Weights of a small transformer language model: RMSNorm before each block.
MLP neurons of a small language model. Each row is named by its layer, matrix (up: input weights) and neuron, and shows model dimensions 0-255. Each number is 500 + 40 x the weight over its row's rms, rounded and kept within 0 to 999. Numbers have three digits each.
After each neuron's rows, "fires on" lists the tokens most often at its 100 highest values on Wikipedia text that the model never trained on. A number after a token or word is its count.

L6.up203:445497480511452546509497534512513439506432478535463476558481479447489539448521497526448518552466449496498445525499471538379459499554524458466508548482473533454518492517505375471551542430469485469438418523546487510447535492444449445515475533505426503428561485516501546577523549541498538460541479506522553489540549430473493416529494504551486509595492487452477548514451561491475506498511534556472530508557492492489475513520519555510542550446447516533511498492542472459539529470515477470472517476506472544502551493508523514539508601509480533563495499575418526509539523478490459471544513503451478469517566516517410524521568491455448432450522584404517467492485527499519514504472509460462456465476519414532470502484597494498508604469524460541519535470507511514491461539487504
fires on: " In" 22, " not" 18, "in" 12, "'t" 7, " could" 7, " Not" 5

L7.up882:552458470487503498534495467485536522485508485516510492421505433476493558460514473565491467523492503425431504424487523530539551491540524501449452502516487491519446528535535420429506554508446435420502490481462568506521504472426494564546519489457557499442565551560489461513541518500484495498521543521479478497512485521463549569512498532460470479550509463525494470545487553497429501447541507575536481478464537513549493508477533427492488509467483428464540469460562468511479497491572437480529516478519561526520562506477450517555503521573525507504512468476495513506479512464431532519591511522445459496467541551473499552589475423483435442518476492541529622435506531436464537499478455426464565437448569480500489393450478433560485499440501551555503459534571503453494414475507488
fires on: "," 54, " and" 14, " life" 8, " that" 8

L3.up877:504542484511464523482467508520532482546501492590555518513474538487442529488480534561488541452456606444461510416528564496440504472535513491464474502460521479487416534429447486564477452406499461440528474487541549464447568517611536476509482438489540480482489547504503479521593502431442484514524484547520509499525502474537507509527489451561514514466478526563467577452496493552493440493557458564480511494474547490440466427484449510580497486548564415506503472549462498481552480558517479498473489454558540492465506481422500511602526470499503532503525486491482522555516502477469480474517496575560499466526508462424449443599490526520500465465513508539496510551486533417509553501463438478536497464436443496530507474450581488434498547478489509462503479513409526560496511509550467
fires on: " s" 27, "il" 14, "ater" 9, "ill" 9, " sk" 6, "um" 5

L8.up1004:481442525517473479446543480548532524517458476472507489558478432498504551505498515494412572440467525547433556497497467477486589520492564541476528598513515483619532489509508483476459519513494469479504425482474533530540456509579420516480490489549489500518499513514475428465550523488576491517454465531581489539495531465579540489549503507462491510393485485498506511499521548469550565457459550467527497503477504527506475553499482464498523504446432515450446462494469433494488493485539495535543514421549470427491527558492515572589544525539466520480509503568521509457580492480462501461581476511424514521575513520445449534500535511497395568504484476492436471366555448545461468549535528452526424493446477467441410484451533531557444427459509445560526485469504485506543423511464515
fires on: ".\"" 35, "\"." 6, " by" 6, "—" 4

L6.up882:521499495470519484404523413506504518488491463456490525558487400427483525402455543476448561479497451574471447508457503550532442478505466537466488516554460516573508498456526506469514511520444394505444531561485518527518492486507493477580504513568487507494566497470436519463564512433560491518563484562539499505452486508488505492531540469520481510461500517528442522439445521550551525451481435480535535544530588545483496525492451480498539524462469489525526565507493470495539500504594510488509491504513483448499485551534509511616501536433572487467527478510495479559553443484449514478520549478461476435461520465526418516539492533484451518486463521534526480497462468477404579364561468515462483502505524514512496490509453504501431400462492420504500495498471469468522458467576526
fires on: " a" 44, " A" 11, "en" 6, "\n" 4

L8.up264:513514462442552543533481550516409459523488515574533484505447587514508545477476502461526512470644511495488457548480567547517464519576524542509464545513477522466496544529539550471511465571498482446471526537468502529508475549441521539461473501512544523480450543502450468411523496503512533564505476507482508538470513501468469549496527494498452510481458486593510483538534521542522505561510503588528553532420500508505490464507491482473595522530494510481452457561487519441482519493566508476489580461482548456512485448487504503528550536504590524484601572478433517497498507454506504507471541570439516494504507494511477517491450479529491481481462487530531528534470562484511390524509503517572511427484472437480535445475531463504474472440506475437514585457457552560498420551518458
fires on: ":" 28, "ro" 12, "L" 8, " Boston" 5, " l" 5, "ox" 4

L8.up642:452533562529476559502533469469487540510475570546440498546567436522426523534477555442522577586549535571483547488494491470534544526526572480470474567471528464527485484510572491531557468526532520440493581477531483469464518495441473538517515455480535421491470483479509513542537549521521542458420540549515431469489450461546509417475551482484465510525492521481461533422500478589511521512575468538476467481492516519529491523547475506485507532529432472498518554560471491484445494480506530506431534448514520524503486472528504492496497504435460519577572458521559513507429465518531460549596452527518532513530548537488443519522521551485474539522484565482458431411562527482518494542494566508493548553474448480564439433547555547455523514404534463436585544428422464501545422580479558
fires on: " 1" 29, "al" 12, " By" 7, " per" 4, "ak" 4

L3.up356:570449467521531562474466499457533516487468474464375476447495485449534507466485550485503505491469563533531563446536478464545564537536488518406484604462509471515473512515514479563554522524529486521504514524473469522447454512563511556485494535536523511456529559529456444447512405529597429507453542487495499553512492538529521510531559481473457513546496463420549566474506540492502514496497448536519521495466461504535459556518542475452475420480441480442552454490505535441501498491400561475477591451465537437431466525536499530572499513533513481591474489486521463482487464592492523472507441522420481536477493506471433530472491498528535481546538560557485545503524484490499528469531506404522526499452539479500501579449557505511457452391510445481550437462572485496509431522533546
fires on: " |" 41, ":" 15, "er" 12, "=" 11, "or" 5, "ister" 4

L9.up722:615455524559538506524568508456464526553513457528523447498502442523513429442464505515558548498489471485435513418493521522573510562495529531554525526475388526467474596524528485484515477514500535446457494507499490526557516494464468542450543530482509481473555531560468460426506469467510513513464481499550519456458466504484555535464540457434473525515464527569528542420377498488531477506438514503508500463497481485532441565560469541489513493505464469473508461522528486478465509460532479394462503547549497504506505486548457518482514495517605488510530485517504471518495478467423480460520519562404461509481482563550501527458432486526532535521455630508472495422459403445492512462516511462543493417484532452501488473482516538452462509465590463463524490449590503428533414498490557
fires on: "." 67, ":" 16

L3.up1262:568488510473535506492411456450520519482491518491538516527495536453541503434506509510490495518506537458491485543504462409528513521586511493482497476500475504513524530467513478569532447513579533500438514580537534517515476432501523561475439427487522488494435528487398420500550519467466465551477488514552526507492509482475476495480461533519521559564482535533441568450434484492510498481495434526520480530476547485535496590542399429550545511478501435425559457522494547503468494507539502521502506443529447539470521476578467505548515499433439510518503509551447574522529553459483476471481509521451503499506528457478516476543436469471489507472522476455464538422531562428521544601496463489519484518483416462524500592531605536473545456444559506493540522473460524519475458514517496
fires on: "ens" 27, " Az" 10, "z" 10, "ok" 9, "ys" 6, " Bas" 5

L8.up659:453479544491511485527471477550497484503515482426435590470525498412499504568477513489499504567458466495516471542505506510425552527507492527478493510541400486629487528485534509513480534515515430484534445519479531593546560561495468516509515560503520535483581532538470506542493494525514511440506584503489525546424528546554501503511459579457546488503534458531477519459510518560473571558478497535498543403468490505542425417527497496450633467447410489486508518476522452498534440494487498507456539489449532399494553515491514473465446430498487479540459433494515468384544475549412468486545519521485523599453505528516497541509510453497523502442481547492467473554549539496499531508541457454558449474528495453549489543472514521549489521387585489470519500473489474503492404494497522
fires on: " the" 15, " of" 11, "s" 7, "ar" 7, "19" 6, " Christ" 5

L6.up1271:468471477511581557531608490533514587522499483530567520496478499503494519507526518515522479497463482567432468458520536475497601558491450474525489476478547480520501515551497485524416467453486541402425382556460493501467594527386487481473435535596523541441470558537531458510516563521481490452522566538525500511593535525478558531552509488547484474506521426504480486513551519525527480460508504523528554519559445484496418517519442469513485531446459450490462591494468546462506509539532438476462584469490478484488507492511510566480555478558482539463467527495533503442472453480441453506559491469465512487537502626440520522519526518519523497516526599496444454517545502523470513492479410484542502456495553502501532483449488529533485486495506448463496561433523516573464537493539436
fires on: " and" 75, " &" 14, " the" 5

L8.up131:461449518517540530494557488488514535453585491457542486618543414447495546514498478525473436523524511497414457443443472430478583554508477505518471494537506439512516488569525427424507539528492466449452482492481443491542516452506451535474472431447500471408569547599476488437445539528585547525482565504443502470517483550503536450522532513495529498542540506495515519498477553456488501511564478547554560541467533549542524465458530486513571449475457491491536467587473523521452502543538435468484500537438489426624533514446455506524554527518534494474432504488551490539459466472481483493502537549459478535475539503516525518578482521473448490554479525477469531400554508446452535508477477456458493533492499517561471390531447501467498543487492428457482515541526480470501504485457458
fires on: "\n" 37, " and" 11, "===" 11, " \"" 6, " began" 6, "," 6

L8.up1177:510483394493553535493476496454445539508534453520545470561453510481565558482546485485509539505426493545470486536549496535432523592517505600508499467517530504595465492415547469562528451539546440521530472510497457463498545450531518481481384457484482501468478500590475557550494486496493476472525515496492486493476511550538474474448464419494480489515553529452534521512535577486521445532434403555503493489535543584491483535501485388510491476506440508493516451481567528483486498539561455471516561482434527473523510485499532510557468494513427494530496477532458506514487486535484522538526478471456509547481526549541479515478469512504513469564454495536482560557474517509523512479507521443490530446553526545541447537468499468512519546462539436432468482529558582504560454563467560
fires on: " |" 49, ";" 11, "d" 7, "v" 4

L6.up563:472585526464567528463469483528514531486532465423478475469428542468483471548456522555487415399485434559430543448530485480525554525502566548490503508532478478532441510517483514484492525477478511465454533565459534566483445456434478466472494497495484501456502577482480540533489536502522462427481530511529450565507477499458511510548495515501562531446472441475486504510500523474519506446530497546538563468508588502501527520502489522484460481574504437446545577505444537439471470483552521466440490501449585553484531456577449496473490460556491477506461461471431470477543510503486529418476487470476505570490485475543456598487470527552519536476416488511369498426536468479484510479545467499459482469522572432570532498464473522478447451487493504437474495514458376529500479497466524
fires on: "at" 19, "g" 12, "–" 10, "t" 5, "v" 5

L7.up9:529490611520513530540553467547607573536453488447529445551572461434504516432498493544604536542455494489481465508570525439493492523534512530462479477461495444495490505486456522568467437501498545530512449475509544563527453461479501528526554454479482489485565584507483522532505479494448493472492499507499514480445564517518509550547501530506556523463554517522497566431500520520528557518464476458457534475481530469471458511569497443541566475493497460569513508471486558505484539476501467483481528559513498479452521527501488561529494615575575446539540526479464476495559482531509581539553495551452496598478494551447517472536506506531512473498479528507446528485526480471414575499471553446528525483484592425496484552492462469474441529469577496483452516532553530543456489508528506
fires on: "ar" 14, "m" 13, " of" 9, "or" 8, "r" 6

L8.up768:515475458482497538523537415499510552579443483576465492480455493482438482470417529544566564460485490462473573529510514588506519480545500478454575474457434528496498509515551498527497586469478442463527507505519496485523475492454494512507478519543533522535535527513467498538500510530512507515479457547486512501496508559547499538469515529477475498479576559543470589525482504469485500525484575493448496435513481509575515518484457491480458487516457435537551520491516568503578509513522425519464496521458497509489571501610537534458510424482602476481503493493468497484498447485440517446488546456451472484478491546523444508488497533542425509568543528453415549459536473482503495408523444508486487493413514397591525449481569530458474533408466478502533489464540501483501555487533514
fires on: " m" 34, "a" 15, " M" 8, " ins" 4, "H" 4

L6.up1137:440446517481467489496534425503523571448499473557470461475429460448462495441430516577555496495549502531467464481568517561474567520519621553518519518511469515501532472530530527526544491481513459486446483591462559493535466480503471467471462460545478489516477559473470419473539608532536478447458456456534466459527498495487544523512495491496541492520519541525458504539455498489591552491531561470515623554513524499480465457462469395498587515536497454476496482521466538488495463500558467469527565519554512472492477495555468618478546507498562489467566445562484524516477483430458545518521494451456488513465525512456484514471452522524508502498510442522451597498530507572506503546511465529580421449437521440453510424402463504451506497498529486496546500451502539425510489536509446
fires on: " V" 23, " T" 12, " t" 12, " N" 8, " def" 8, " v" 7

L6.up196:509551492478529496459561427442509503522516515470490492533412471390496433452516474493526446480477512502496558472579528573488505560503524492456439525503495493513463528499543471496524499495488488491437513540487473504489441494496503554509453521534533520514485508545423497471486490497558488533496447430497461513481531477481573523511541513430553523482498517488526586491435491555509547462470508495485516486515573542539516561559505391489492549485586488460587604559519560470490517496496465498518557535465497474405504483531478590512468558569537466484586482462492439528430493566470509500515483471342497537484516526531480485463507536522525516531522566522498513469524474512480546432531428524514473528449538491522499537463550482477466516426535457539557490524546524493520443482477528
fires on: "m" 20, "w" 12, " m" 9, "R" 7, " M" 7, "d" 5

L9.up463:487564464535529571532515453498509491477490484539500504525497541461525506466444478458518497495483537553503470406480530574467566455512497434467509496496509550524552535466518555538493482505571523461477430535542504466518493536477478493445536558565535531508477500536534478501539457470506419482465516520500468513490451499554488506552469533534516511417527463481515507562397478484522497478494463533519516459499523485458517512572485456530497457469502514545612586551500457434397519510490485506436510501427515446509566505531551471550539572537483423535546509491519486490387525490449472510566505575500481458480473538456454516510511475590480493588502488520489535541568491486492431467447472521450478524506516524534535521538598469499463505475511511466476472514534516534524440557505547
fires on: "i" 27, "'s" 17, "x" 5, " Ch" 5, "a" 5, " as" 5

L9.up595:548530549505484508531535448446510489498457493545427426580416501511457487473489483522533502536486511533485462468505529539512569495491548471450460530603392512500515446507552466481505476434481501502529491549462517469521502459487425486446499488479473565429528490486487441481543592564532476530490493509472514495515544518618525549501495495408477497476553479464478596477489497491559479537493563573527527520507483582519590476469514415555569515501537476544501533523539555525535511525499542503494573524527482534412508410490479580494560521495504477439571465498580500478539490461449502459587517516479509522452561569479430508454482497523478496471543498569411451471572481517540535536493505542467460415462432481480501473425472523429542492480534473489540527480485497441499491507559532
fires on: " N" 31, " n" 10, "," 9, " and" 7, " T" 7, " L" 6

L8.up775:460462555501537546533539463525501528550476475512525420541458444433489490501560482485587535497484545452453530496430503513525471521514520531509522496545508480516486487514512491494519491506498449542530541504453521524519517497456529462519558546437518461458491521554484457444549571547461501557519506436511479453522495491517585496466479445504479513507522505461527542398418533457539584492441497522504470516496485516592535510578431423521582441503477467479543423477421461441470513495569480475496495499521441506558537550487443557552563521535541508450470462516492457540498541519480510522531488529520420471484514561498512488489478419503554510569461583549505468513493462425398461516487469439535452492481533528479518465530490562521548576444560523477485515513598490536566485460536508
fires on: "." 93

L8.up945:537514460492500538482502483407425510534547547569486525512445487492553529471550484439611453516523468450495494458470427505501492455526486523447536535493550476505491508612527511490473480402532480475460528480456496459525511473471561607487524492450547501468556498472558505494452454472478435441482527470565501481426496499524505558418595461538482525500629509471513550416467513475562546564504445545479472522470500516501486455496459509540562447547507504452485520583542518507506498457450387442450511465491532478485413517495518543497500454536492485492505529487543546511413516470553460477507455491566467469535485528507538570551541481531499485480405546480449515480548508485494525521495509478525503495512516497416536459493481582467507525459575479497491512513483496507500453544476513
fires on: " an" 16, " sh" 11, " el" 9, " La" 6, " Sch" 4, "al" 4

L7.up1148:582521541492450547608527484459472483520515442541471470505457582475561494465504494489591527497463456478488438482475399447528459463509546528518450598436498480510563530520566529487482489517472519534473442534437483480531496482455495436500580474508495506479520536490449516486490501517441492465525459492581460475544505451472556474540528512477532535581522610475474563505464560476459535566501499533469564506447512536431469528539478532496523476411502528464496541511483463484549502454395513505523574470493489452452501528487523553513515575462510495507485524492423586527481498415499513465558467457494485515482530449502527443560519532547506479550473477544492593475464515559493459530489482450538472487509546503452498532464523527485439495503506569530450543496457610445523490519553551
fires on: " re" 27, ")." 17, "ired" 5, "re" 5

L9.up627:482514538499528529490517485469457514464457481554425479503537471486501438483474552534493501499490471548461495456526479599558490466522512509454403565435483508549482512515511457502598517553517495520497509487476503421496472528463526488449592515499530553453586489513458502488473528509497476577465455515544474520452462555461540480574554451471521508531473481513531572521416464518511499476434557555513504483516535523578553568480483473534509476465485548533562558560549472531535480464540522495487522532383492412474522480513512458482531574512481464466544462524579493529495426500500513475526459548505434510451511503515459495498472456497508561509493568507495471559498506491450445438523497497443477515525554518533490459454542479503534476532515561498475592538572477473512451486556432
fires on: "." 32, " M" 8, " P" 7, "j" 6, "D" 6, " R" 6

L7.up216:458539520471524489513586465456511543534525485447392470606525445560471490521409482531495431526480453464513508484475519578573519539539563478509459614501410520492508493578491464477497553524482462499501445593454464453533497522445441449478462491575454492469463486572506476476502467531546459455499555477493486490534531554542536507517538466503506510515581458487480530506543568455454579506519544498574476529485461514560457453487475468460468447521458467485498537441439557499527477427542469515509461508463550474482559518501446508504499444471480527496505469551459516562517514496496517491488519429467434505530481604512516460492456510500481446488528558481495460567522509519423484533584485513519462521427495443441522538446511422522488488466544564451505524489478495607581432491506527
fires on: "==" 19, " In" 9, " The" 9, " Miss" 6, " Col" 5, " t" 4

L9.up946:520541469489457488422458517434493504425490386482497534445515487507531573457479536490452464475519513488492491484463547460483466568536447461492460531436457537515456536465552568512539533555459463491503469491420496537510465501469512530511532538527539427475464542513476437511561468523555519521554544459537540466529454469524501485567548472493530497572508545460500466468486502521505575499526478554583522502501587459502520449531436515516531540461517532535575449584464501398504484473490510526529496546495589429470576507477483495554500495499489529562467565580490510443483545496509534548522453492464519570483543494530553462504525533547471563530458533450536512545465486480485462495555473468535438544532534467538526555460499553522443482530579515526508515497485419455483418501440532
fires on: "-" 26, " over" 15, " March" 9, " on" 5, ":" 5

L9.up1094:488463472510543574479515563498456491450479510583466470529431509436493511469465504513495506537530523470429497513515507490563472530535514550501523523445440477528508537507499448509562505556459487491462450517524497502529507516464525503464435482544545481487537529566436457481556522582545490515558463460533502506519527500552453498521543506506451506573577434577542611399464543457523560494464499517444562431491547470490505556487511440492491538560482459558497472501492556538488504482510503438500501508492419458494451483524440492524518509539583508512503468497560537482471483559478557510514426546478478598528526511504441455555419482539470505571519527474449530377538484508464512475493516436486490428476478529518533547498556455523530514536523467454538519426476487545526483496572528
fires on: "-" 25, "|" 23, " T" 5, " |" 4, " 18" 4, " W" 4

L8.up458:462532398511491532390508464539549544570562456475540442539447475526541450457529535547477540453518518543453435421541557506541508507530503538531617478514544423489465523521491456486546478511510446492510500489548529494537453462526395524445473510550492502473519597442519537516573532557503483517524569445590475500494434511504520505485468481483524490492476516395490504448472507448460496474466515506464499502478531513492526481468411550490466432496420545457532486528437524408458505492506493476516531531516483516482518549523439506549505490588548484552497458582443517497506455510478478491545449529387425563530501489463465447483466586553488428393473510500526464426550490516499467513570479489524486506443510492505521509516500562523452503466521454462560506523505455495477502462451520
fires on: "g" 24, "v" 14, "on" 5, "ig" 5, "qu" 4

L6.up1266:550505486499496498575540464503532577513468507435470525502481429535523584483453526495528489486511497487484485584504464517465524560573518555502480522481399505493554495554540548485472405496492498469446474560486489501469581517477506450455465514518549487472559520527519440521481492448510451479568471561503545548556553520465490500495478438498477499476534452509482525452471513482523530596477358542507512468492523547430496544522495447494469465525530467536550443492525555471533517521509432485450629464474496483483486539531522452543523470468547500494525518461500528491509528474436509488476515411431457471485530497474510502536532470510508559587540485518441489526527464494443527490467472485531534472574542499515481504499533560455468475442569502448508493487550602471463462517524451
fires on: "al" 13, "s" 12, "all" 11, "ed" 9, "an" 7

L6.up351:468534519526435475525530491401402509479465471539448470501534532544469612505493513469490552523526487544505503439469511496475392559564443512467486526428546531480533506557508496497520460492468501448439488505429481519544555467511513521525466548503497480370456556527453514469564508537500536525458466534527507515490505535481523540566543442478486520514481436512465470541518525478511455470546512499528529510514495553490552508416519540555535528466484483515484496486539451462544444553551496459487558476497525437474515457434475509464501540504503545535510452558507489502502550491507506525494505556491485542526530535479478447444508523414435523512477526405510492497494517516417473542538410469500469412490475457547493492470519563444556560511517535490454570490468516569483519548541551
fires on: " in" 13, " In" 11, "c" 9, " rep" 9, "in" 7, "ec" 6

L8.up672:503547477488491554512466486540452411513500524518520474510391570431464473557505493474567434555551507515415442424485531577611526547485518538488474499527450474554439502512540509566474521467517462447512410460449485486455513475431511498527462511492504536490474498532406489499417506491510451498519493503498464528517493491521525554511492544456477548559469592579546463476462510567567525422477536518511544466480498553546498476560489504442462481453473487456523503473535464538557526534559506426494559447431514425433511460499506491520468435506521543488547387520551492493501477500398470507547440461434521466517503504509552455492482474549501495520464544490520504461519510503433455474539548523538489486457496489421523523442448498517522495422510511511517510446502444547511428539536487
fires on: "l" 25, "L" 15, " l" 14, "r" 7, " L" 7, " m" 6

L8.up847:462485491499487554497464520453498424557467515447554533465441512475477542439517430440560485454470521441553540497532532606460514579576496484473462573481490499516528539590531434511473434541564530521497466483501564469534480464518456511493465545491465503413472522528460486502449477473480470555535439519494493448461477497479556588567458487467513521551502451528539466505506516499525478454513538496486505543484471593492470498482467538509478493485584387489541539459502561512502533486489399509514506418502469490456519519532515537516576569462553478570475478466477469537515482382441487505492486475436456428574534509477514495516520528486531453481525530452515488540504449493477480457600473426475448481456489430577484439525508448513529571408512493504477474476515492564443504518561545
fires on: " a" 26, " cr" 13, "ri" 10, "pr" 7, "ur" 6

L8.up695:508531524501447476471540505432441506433446478506504484554503486492414494453412424513554541488509571501464543454536479510560464503553466582475535506534570506497466535507580476522548509524539478541515526481527496479483500482544536558515503519557521491466519465527458456541500517490524492535519545463500409462564514495544484574519449528490468514467482548530541436489520474541517573481495532490546483531493533461486476537500467439493503501505428511543509535566542488486571549461500511570527478501552505424481487512553448452492476470501567433516544519602534448581443530438503449484570437513542540490568467470456511466486483514483500481536537626513536473475441482508523536510500503501489463460412507411507433560478478452521503527495444554457560512446493458510518494465511558
fires on: "av" 19, "'" 16, " Bronze" 11, "ar" 5, "orn" 4, "an" 4

L6.up468:420495527489522534506553512450485445461456450465533491541435450500460457507470506571479524559493433526459467472515558526498522552546431474538531539444527465613406517555492500495438507457442411480458543525471537506442533504415468532536497492519463509416535568499472464426500513511458474470496488449540581499550564520533522475510522457511486500504528516496508494475505539498505505499526466474475516445510574525398458510472523426538560530511536479456476466491529553475490519466541394510402510401477490500463579491549472539535528499549513544601557606498497474510515549476454520427552478518446517511529529531442440491520508495511532521486533534465511510479486529532451497495479458475470481470563539554514476486490557523531432505509513507465491477468458462502510470511519506
fires on: " and" 27, " th" 12, " the" 8, " min" 4, " or" 4, " 10" 4

L9.up366:523486434475435491588513481501511578550517504506516471508514444510447523487478473516509492420494488531479511486486533554535504460524470507512513450493568505479437500434519460465595520462439468450483420471531577493523507408497514536404507504496533500501540519491554558539500459505461490474499551514528500490545492410485504497485488474477468543502507443466476479507479543514464561498521536586520502472452505531426553558479471516512531521485428533467535540548412549527486426476527498445522577498420471511499481527564493497535441511499485463472512468443537540556516453469452552526473524561492492381485537478447545457517527515566412488528429611522408605477604495557408451484528515463433475498480487515431494529516521495510473431488501492567453515460551428503530474538522489
fires on: " " 19, " sp" 16, "il" 5, "Acc" 5, "ist" 4, " off" 4

L7.up994:538510480506480523475459480513539461455477476584526487477430579464530527458500536569501447587570512489449439480464530484549431591542447570495495456468587589497455488536523497539535475537533413490442551499519561470516473509530480515482496503512472496475575559500506481524467567479514448467472555449551504459511536456502480503488557448516509551492587564561485536487488490425570476495515442482449559546496491537529511529512514483484458519435547498474539540571413559478534495438432501397510538495526468448517534501504506471541599436479470565505564423467532522501496520431524486502546472509469449489507554565501511444458531538478524481502524466501534528527441515464531514518500550469500507470494515522494463434479517535519501543519514453496570462506443547539438461571491487
fires on: " an" 21, "ang" 16, " N" 8, "un" 7, "an" 5, "al" 4

L9.up601:469479456503582549452487518458480547576500468435500578502527501522513466532497489470492527474466503448530514593465593509558557543513568562443479479470508533501451554608502450614520430514506477477428526557536487530440441532501417530506499441455526510470520455535526490496518461541510519541595534499489468475545478448550518459490504507514451508476488484452481488501499470516495502522483460554485529465523614514482506566468423484567453513479528424537495437495503574502506470516500482495477480596463538519457536464503471566485452486491435471470510503546488473518456517642509524425472508436554523539521490512557538562439528488493571514543557560495543508531543517525465473514440444451461499523487530513505539523493461472500487487499621509514499574483465443519529448488444521
fires on: " |" 36, " (" 15, " to" 8, " over" 6, " of" 4

L7.up997:491553544496502490525535476500543570467477491479421553525506479502472477469498406468500435462533507469502521515486539488428496469495520500488500528492550540462454475559538490426537522442449460475462477579482414523482514558555481517502478499439429496460508517502482499519450437465523474468511511462520472542501417536480517481455414492471454530489496473523508489478490583478552588490530489507584520522520498507509505489553470499522488542426485458489505481516520535526551506526642517449571518487443464447575494538510493490522444452506490464492520511481462493489522457476497562463465479510462497440519532437517561505552508499477438549531534498443577498516476509466459495448515507544516458533495512459536568561464451611484478447471483364533530540495558515484505487482530590
fires on: "\n" 22, ")" 17, " a" 10, "." 8, "C" 4

L8.up237:475468495478517548501513475449410505486466518450557579477502428494516542461471543524502465529450501493529523488486495429488533617508557526472475573488438457438548564458510542583510424530492417504447528503453493490464560482502555528489411427493538478480530515461477460473460522533469485502515523492491414532455564487510589504469454470494490516547534509447494532558551474495510489458459521572511513521559466531511435482472507444477487469478478460484499439492517534354515513444573429509493489514520515456573552555519519521488479433464496506485545534456524490466519498441409449468481578561502434472510492495488535528529507444501556481446460515470472523442414489465479519553535513512542492473503584462486594596508569481540496495457514504516547528487493501569456427532480548
fires on: " an" 48, " Mar" 12, " ===" 6, " San" 4

L8.up546:458540525498469482485544448513512548507457498516480456460499423481504482489420545488528497511473465542531517471563506492470557529529482524480530491470514444530458501450481470538538469560554498532467427541502484510452463486499479533480514496576564475479479548490545517548538542597524519421573503488511457632529469456453557513542478477524464502488507515503496541501551504505494545563515482424524486545479557519525445572461496454460432499501461502515584405546393462425525489447489483501513548489508500496557476512443458507476532474545458497426541495531476423546450519469452540496519450529574494536516541490500564528471485418528400550514507536524440539475435519508468509510533473482618405480542560504548489558526488479519458565525507432486544487503498514599476469532507455
fires on: "or" 26, " I" 17, " Mar" 14, "af" 5, " Bar" 5

L7.up504:456487433542509537587488475470503442428477446510434506610505460497494578494434513495526534535556486518485529461462570498512498543512474499493556485574455464575482506505508473529571519558532477547498537524508520454505440535515538539512414568570462494467520525517435509563473470563491561443540508515492481514596479492596516459413394500468485491599492542508505619505540496526502522461558480545482452451551546523469528554512495464530477470513472547543505530534476497480483523493456433515484493486530532534544565498521445560517533496549483480567516501535513543519453486519499475510489475539626464539523508496460479511553426522551487522559572571518462454500568452494505495510534542486469490521517584502515485447496496527516466562487470445472492589472482441556532487531493517
fires on: "om" 20, " m" 13, " all" 10, "ond" 5, " wh" 4, " among" 4

L8.up261:476469491488580525434552522517452484485473440448509483506512518425505470470509549507519477478487522473433439452518480525476478529546511472491527537537495550511456512473518552515495585569505437529516538537490494553513508496432464562534500526522474465517547571514504443408458535470511469518508462532466514474515423467579481496471429553480537531499537513549496633476458450518509495586522557514492491550517526468536459537531489540488510500468503428494609476479539485418506476546508441448489481476473493427480493466478549520470463476498544528530520569466559539565500492492510511467553428490487476604450519474504519473551444440623494553573494578536531519521475547472479516595490487477564455504537432529552497516563524483502504484511468475451478476474478478501483472450483512
fires on: "H" 31, "art" 10, " W" 9

L7.up483:503466412488520519520488480490498479529519497563467522538484460400512611491456516531528586496518554548491503526527475512460518552535521484486520552507445526497507469568517518536454433550489496501478504588422421502473482511593505511420485472518556520463564531494523506456515534513556480514505530498517517496445520551489522460469414472485489502510553453567526468514530496503476482536416488511518543547500501561459499490493519427547453449496525443468507481521440539449497486515531476443499515511448507445560415485551540517546511508537566482458530532514516562463500430485467507500483577438522499499512489514418474505547554542515559464568466569568409551538590505572412445484561498494546467508506505521501532507475491506501477525439518480432549505494513541445448480489478550
fires on: "}" 17, " (" 17, "})" 8, "al" 8, " m" 7, " kg" 6

L7.up567:519526539525507596529535448536470543544470559484507493466406416458517539455434487487452530457543537549534480551585529546486519559498554489461457541532473409513432471453512492490422436490505492399504505513500519504423480485446501502453531445523542553471487487528558432508538522496541466552544520546505542506508498492526516513467494475489492528464503461528463531526515547533507446407508450521517544537478563517477426527482564466469566452462516495516483528500489472542535527483510486496542541463456530517511475485503542494486501436535565495516530446419489485484458513491440557523524488457489486443499501485478511555503580539602535462528470542476508563483521515495479471354490492504537517454458621536521512519507503494462519512489480428543576429519548521573463436555541536
fires on: " m" 27, "l" 16, "al" 8, "m" 8, "ed" 7

L9.up334:517507466515486507463487523481526493564564520552565508555460400538548527490493535460479483509530476418411491388539480515485526500474468463451565558512530449480443504456520428553457485544446491484484481553410497456533474511466418426471556588510475550432498557531527561498532552505444506519537503568454544500537532491507529469566529445469490487542549448479491465493483553513463515544426469555489558580492572603573465574523445444533477462525503432548485531457479509483541479492518548458550531517473532510514519481528476526463503491579508500500483445563466423478555487537454505494538535437481443515534533564489564499556460580555491468546495574478449491417501492494447475481500464486511491477556465534532552499417518488477502521482456452421486517521525528532517434557546519
fires on: " is" 31, " was" 12, " or" 9, " are" 7, ";" 7, " |" 6

L6.up858:528467487438494513422470475488506501531407537474476478507437535492490573497517467534503472504473483491487494492411503473556474586520508492473406549580508477529548496553477434551489477485567495425442394511483491462600482475516475538444460509502500456489489543483522479484506555504470446504481492604481511417484587418494500508485504489562579508485527564468430495442522497443479537475475479526449563451454535465495501523482496483492570418531454460466456519507501523452518492421558543523469587494574562583514482542556429510484499504504459476490528528552480541508536491460452498471541542546490514496563518545484502499580444482479470553514517555578440544508466535479518505498597528450509447486503503453431522453458489480497499443416500460519567527511493486516495440479456518
fires on: " l" 32, " d" 21, " It" 13, " st" 6, " it" 4